From a checkpoint of a small transformer trained on Wikipedia.
Size: 14 layers, 8 heads of 32, 3.75M parameters.
Architecture: RMSNorm before each block, rotary positions.
Training: a variant of Adam for these matrices, 128M tokens, 7789 steps.
MLP neurons of a small language model. Each row is named by its layer, matrix (gate and up: input weights) and neuron, and shows model dimensions 0-159. Each number is 500 + 40 x the weight over its row's rms, rounded and kept within 0 to 999. Numbers have three digits each. A neuron's up and down rows have the sign that makes its largest values positive.
A block is one neuron, or neurons of one layer that tend to fire together. After each block is what it responds to, as a language model described it from the Wikipedia text at the highest values.

L11.gate81:576506462503481535515571494506539516452468603563534515509482595479495476522527521552481553480457496536525445449535495491547534552502448535591534434519444510524476549500587524522519423514491439463495539524589428474581523472473488434498517538518560494432546511515506472507444443491525478503530521438480487465529498474490608573542512483493520471540471505468524376538489447443479530471492492468484453498479431535552488512483521478512496520557547513483467496566507480476478487440522507
L11.up81:516569494519517461448466428478558470529445532543610479483462471421553483529565541456460552474494521479592484461457435491495526473548498466508455522399504553557459496472561469486529491454485473490550461440460459467480524501541524430474459468502560519485487535512521450489467499496515437527529512520424472507519408473458550506467464431471463525523473506488456475536520496495519489546466514441496449501543531483455509403607459524518446453515503456501478542405499499530478465520534480
Responds to: Final piece of a transitive verb split into tokens, just before its object or determiner, as in tak|es it, gav|e her, launch|ed a.

L11.gate63:558498561551476521468507435540539486466460531552526521472507583473417515482455436450533490452456458463492512463495574471461532482457463553527515461460433467573553542556529546468500491518493495481598506519476497498487496526460521453515464587445536448550526497478496495483484486515527547540438441529459523474446487454496456595511451449466465629551484463508489442509479511545575477481507442510513466523590487466551485483457527528491513473525516500445588521538528470510528455544504505
L11.up63:486461520583432428529535469507543506542437559513535500523455504556489483499559543481463424479528565463522583435511563510496499475494543507472541577523562460515536513535511535534502467485468431529518471548461492501483473498412527472491479519579444506501529494549466429453536594529539554462441511522461501499531509528512397517454476525454558475568490504494524478574493456493467429504415500494475473485543540528476479419448529478502489516501431522455549525443488505532526469505585497
Responds to: Short vowel pieces (u, a, i, ur, us) or an apostrophe split inside a common word, just before its ending: intellect-u-al, pe-a-k, Women-'-s.

L9.gate13:468469532518420510536423463522572553488491451525508554573489578492470551447383472510530536511477463492441520427479607476533479489530481544504542530523440493486475541504502554510580513450500498449480500555497433441550504464550506472567484498558554481543568531504468482575459495564502516466457513460430529472494429505544428506498550487432464590544506524450458469551498505501512517543551524497469444533534503509515523525536482518523511445450446472487508488458474444504542496468521488
L9.up13:544487508492496493526449493491565518511484406467490574536504550498507480475405471519573499526506496496491545410512469485572494504543492499499481556547452507445436600528519507538571489479516490505490528534501446411475518499515535449519491554489532511485579548592505467513483529526577555475481487371520547529488482505454443464534536474437422533508522455525482470521492468482455492536565546490590508552526509521499507506517534520484464430452460469553441471433513514496492474479452571
L9.gate41:559522486607528481464504545469499548455497508526557481585543516542512530517473509459537489412502411451470473494512538494535500509546470386482500503560480632486464508501541517427551478448459516473472518481496456457501484523507537468486521488541577442451425513548466527505532555482505556496525536470567477476500515504546431521506476482485571509568464548491496498517514515467466520524482434505470463505542522472429454482452573496496583523547521511422518489505492448421573514497534498
L9.up41:443585502563501453497489570503474494455537486504537517518510430522536474516487485468535482429581481432501541507490472469555486514602500460534487533598562535484501536469505466443523451442498507506512490502456513480466515547425533446502532467493524464458506457536441524440549544479567541436522434550548521561506501513482397493492462427522594525515536529515584525533441488507472574533484530505494548497489513477441456532478515568507544467528507489434517494560512459504484422464470525
L9.gate66:511479432529506435456531477535559537435552461527474449467482432498462470505536456422509514453457501508525490456522606486480540434516506538494553538500489493460472468472532520467482490471530506535464520537502483454520506506518477436440590531584516441469535521461472461511558481517493526466497452474495518501447514540537449531478487549550500555512489503474523519440441469467422491485454545522497516486419517497516460545536538598396544501434521449483421508487468493535473438419597503
L9.up66:504474459518543473442442506491475483415581498527419451466470595559510481515542540466438512439538476465536484502566538468489460464514446558551523542483423540512522473483472503486540499508470530491497505533516572494512482523471514504409511537516478447487573550504520473499581516439509529538538417468496511479544418514540466509525411494542518466524487499517522511428463498543508581433458477522447475489486550503525467577526509528467532496438532490400493570553490464485538472469502423
L9.gate71:523505460500540456487532512505540593486467476508491507523483532468392501447501456519482479530478514479464413516519555424477410479564474479537591505504496498519462478467516523507449528517436465497460538587447505499512521466500477469627495456518519475537506480512509483464472458522464553482512469413500510434571532505530487480560511426450495479520491532458515530489408443523566442487545488460512552487488452550515503568396525505483510497527465525410516446473527501456446519567502480
L9.up71:529442478525494479496464570490529452494469461478484498603501472482443466464491474459534463493510470589484523553540547445602512494540441483485523463580543522538469522521418545502475523488531491533525530552472557475478546492552588583543558529448476526490475504574507421472517473508497535529595559560478496532450397485537437502548528467453489479475492492475464511485524482456487502526480445496487469489535500550513512477526537569429560482508498518464559501551548446453519495514417489
L9.gate72:468571427542540486488481571497475533468407536466481553519502481583439519502458498498488489516601493450468546507478521458503429489501475515469540497517494519511474500478454491510550515433518446438465489616522559476434596493561507476459503514434535491570531549430478562451487497459505532514501479572528536531506549432444407534553484548479542565552488548473474471531476480502558515529496499508545515558549499506509481522462524488532538415465542503453519513558517478466438498496493503
L9.up72:518484486539521492537506603450502520488574494452478458557518518502402444401429499495437491554493487439492467513451564453457444487440499430522506473530548465463496556459455523523487547516550506506515479471527516508428508520433496531498561530432493507501553511512524479518470580569547540559516551559493495511490469540457491471492476488473483489485478492546529479448502565454575488539538567472536470531522547531476511453436476571470594437456442498486539507518481481506418525467456546
L9.gate80:517496470446492566511509504511547545448478524522560412505500490494534496518455525468487508410524516470487542468497490454512514523390488464555515567502523517505516437552520525478513517490571551521488608538476472503491500520532522500523468483408533483490528487450487499487485502522423456506464547436526506571443471512462491564433510500425462396453471447551476461478519505519515412549468533527560487475575511583471431454494499513528596458487441526475527509453540534498449456514455534
L9.up80:458529529545490500561440508457424445530540470479484487529446447496494496583478493477491499506502501417537527468529541555553465447473554520452512493568438491504542473488483535476500518506469472509544463540559576514453475467513470534561443477511451433520475580568528572499494531457501492459471453512568530510519471512468473465548519505586479541487568551458491471529575554512469544520480512471477483507431533531508479524543552399591499470501550461464402531555506494561533479534438498
L9.gate149:490516513544535532475472595478500531532467529436524506529530488414530504526461498486474520436528552436455485510403468500496447440543568508451518511567523480508595472450455525478464438456466507495535571525528435447495564561490505423504408540512471450490461550455546487570476512523512531517481489500524630560551474537484442524456517503519518480508483492513445451474542486544453512524540409534542461533542512460515522509460458482521553499546519521495496555585503528526520513479483478
L9.up149:445496398497486503494521404444477497466512486534522437522536550481509451508497495545524556454588475543481478491549520456538529459442446560561513546538495498522448543529516557501511454520538541540535538543480523473488500460448500531502543535546558469510574545510477475483505419489588526453531546568479566568485454418484511458510533466510532500442502496553522504521436513496518505494500547433505471508511544510485485491540500484398538446422429461595461472520526509504515441491434531
L9.gate180:479508532584471489460481556504469532445506519466495473562510486508376522443473471486562504489569492510503539467484552457444450516519467466557584544506486575456463518544447523495485461488440520534530489563539515529528481482533503556483538448543505464485509480541470471547542587488489560455572509515452534519426480501498459511524527522514541567485540457502504486536472527418479493426499530519500480490586544563503452457450540583456564470513557427460515441468493464519485503422509447
L9.up180:547499538501480504441563569484453505499521514437440505552566461434484498422528453493557556485495563523548498491506496470421443503534475511543539556485498461484444516502446504504467477471515497513532528496478533493553492484481503505471502419488438476448475472476454529573546513483394515493521469496442507479482501493446431499460464554579584525420541470549458447520463520416435483455499449517462479509538524513518481502552575547424525556509528463512502404424485498536486530453516459
Responds to: Apostrophes before possessive s (women's, sport's, band's) and middle pieces of split words, like in in orig-in-al and eng-in-eer.

L9.gate3:484561492530493554497472523526483533452442507458554532472506567495513552477526511507457505482417477539483456505484470531513489531498502496505497416428482520526471491489525416500584417477492445527415436446473436477526535529522500585491503491481551489459532489479465464539455488571479484543513524454540439548570517434518486602530446473493463552569479525418479503431568517538464460489593469512431477470589471475496477513469545447509486479474440504468440527458501481471471498486553503
L9.up3:505561521464547454453512440576488524480444424495479478488528491486475500524498557575449543498463480584505431490494505518511493547540496523449497474524458478460501443489527452486587471540489479506543478467529503521507522484422527512476440520499522504437450446534537430513480458493482432512565504556455493489607473504475586497566485544454483462571487555489487572574530486518493489517500502414494571516466518516511559485529576429499414570458452539548466494481457455537473485523544464
L9.gate18:449489455562484483479436456514489491491430438479524468491474508472488519398538517539485491595437507497463505458513526493397503498512408467477546409475547530494441477471478412557576454493476534478550502496443520549505434505452562517469448550500535407500461465488455470499519450432477533464482546496557513479507464487527481534438506510485460478491505557473503508520509502556520519511566497443518432548486442445440515539516476480542573478501478585488495465511509505519473432537535568
L9.up18:501492537496540414515485550569396473495429524463491540484485500531518542452478581544536491491529539591478459500478497476463469529540484525526493453506498512501576467471484494467432451441432529498472501497484545469558452562445469492525480494399543447557457442466518533471460596552521521518481516494501546421531438530448580413507524505489459490468447554427515507517536507537521501483498518451517542502456484514503555508445414467496459442426506488522497449508453481484527444483467505
L9.gate33:485463485509467455504481492479532488495505418535494507505495465503497548502446459495489508548516485527524531467491497494440415539418440517571531484540490504518547496492476577520479449406499480504586478529471500402463490560459489504543461438453505427538444547444466533539483467523445507487429571519461525507444452492574436531472444441473440537546500501423429557461549482490431477498579472440498463519572549434472511489443516468501586494485540480461529502535505475484526495471524512
L9.up33:435501509489464453502495496479540503586552430494439507466525522534515453470512549446529542544477462473521501451454426568458416543508413497526500509542485468512482474505487535581449447476481471533531498535430487397492495535471510494467448480462424424523438531518465541479476480502421447436510549468526513425496541496517470522491452447462437502555492517495453553440517429519397491549536486461485470482502553447500533514516537523423462433506517474515501516490540541536463516484536557
L9.gate44:533457465538482513491443491508482494491414547568548512483482522548522478489530473479424528534492488478429416508395544482523533459411483491460528496438479522497553467508573491532568471472466498516473492520446490532534530501452509474456474566540531457471521537445501452597481525567533543508514473464528475526468499537532510530538504536516524479541488586533527462511531561409498489541460483473509470501465438501492577447566425521534500501411556447431509460533502448549516465433528449
L9.up44:553481503498487479464384499510453497509447533498525512515484565545566470452528490512458508530528517447470476562425497491541487456426442515470494524426549429479510474522506511518553508513546485489494540517454520464506569532412497422413485515513480433466511526500547425497508478557596511520500466507533488507490539502524498530535488494527523506512520528593530505565492530431486430516471574512531494525459464513504560476548444554560520525460525417494556479506511489555404465444466414
L9.gate65:485489477522552499549430544587465546467487519506529506512494437469505549528568496454489517493473460425505519529479498432438506544486506413474509494450483602486515466519557490509504524426507544525461458477567475445476469490479570544517501535578546455526436492501487505510394459502397430494433466540499450460547533558543499507576511477499562511502538524491489549522509500440575471474493489547577551591504506475451503509527457516473535506478585544490507482507478495481487544467559514
L9.up65:512462500535509430539463460572509479464528566495482512540446482505500523512547511537416435545513440520487518515535498407484514478550525469485501488423516498474538540495485490496482450467520453532447426445516498499494461509460524514480439488503501522448429489517509472501421544502467486512445486502480457439578520500543465431543495512530527516534559509504429594433476480459526453482496458562532556540471444485470542557562474470484509639494571492493513417454504462487458503467586455
L9.gate113:544576462512506482511441556495493505469484565518534487529513551487530588528503495512538480462458452514516495522515439510536450541521422466494485456438485541481470431542522536522568459491446466574446472504480423510495487536480496504488506503517512467476487566509500431440435474519467402572476567479519475428514508497524510542501478471489580520547455516409433483480517434521510515579532513508419451440537562473453512533531521480504471492530524560501532464439503440406497512481587540
L9.up113:446545528518440499484488502489476566473522522549535545476486451465465579467437542516496498476522495531526475479513553553525494518503480612527553513464510501459462515476513544448526515474435465511469463508448472531545481503544529455500435442454458488505469455462423456517493449527482430489495518535519415443540481488518446484530529482474519559520413564456473586534477452548476525596523528428458515570493573489505516532532434456499534518483449468486539468578516473437509483442585541
L9.gate114:478547475538520514468441562579435477499558451472536569477510462426485556398471465577447525458503493546482536477478537541485482469520468500489551498554502537512468475457527585556525490482478586473506538519486507490511527508568510519495509508417472491536476429415533542539494514481544571426469526552503548510596452469491458515550472542505473534446495516447500539547582476519501512457582453513554543539481495474500457524534467494604547511504527554492484458478520469551506479472532503
L9.up114:485551533505549533493480475566533510480548447463509487502496508498494481474464492489505555463418577516462522520475556467532501516466476460488504452501467541536595452461497559539486469523464601442412478470555574485508469516468455520489490525478532513494496475429444485520486521511536531491489472496459537535517438504453614515544473490530459508530520523447490469502529576555544471426591514482500568576537510495549437562533409472556507522411456466505486479506469481531507468400469504
L9.gate124:541485524514466542429528500488510456459457472501534525510442505531475489496459467473456481535443408455504514471500529471395501511502464471495571468522441471469516546547513501556502466518461482469541513488469447444564451481420511530496452532563509508470520487432565423522477576504503535508527520487452469457492449531535551529534541498381401492457535559539487436492603528451519534472507508542539510473487459506561466408507540504482528540546596486460503477550455496519524464510531487
L9.up124:533472452465541499499505474497456463464468494493565527502543541500528461554523437444468505494444436462490490482537475467439467464555523439523493442505449436491470561547558486514545461493486531506591528438470427438540474538397481481447446530567543439502524517472544463509484576490552552526489504481436472464540446511533560478515511495461436478442527530522494402527543533427516500467482499508564553471457455505558474418505516504486465491520606498538498449495505533534508446525484465
Responds to: Word-final suffixes, mostly -ed and sometimes -en, -s or -n, that complete a verb split across tokens, usually just before a preposition (carri-ed out, renew-ed for, se-en in).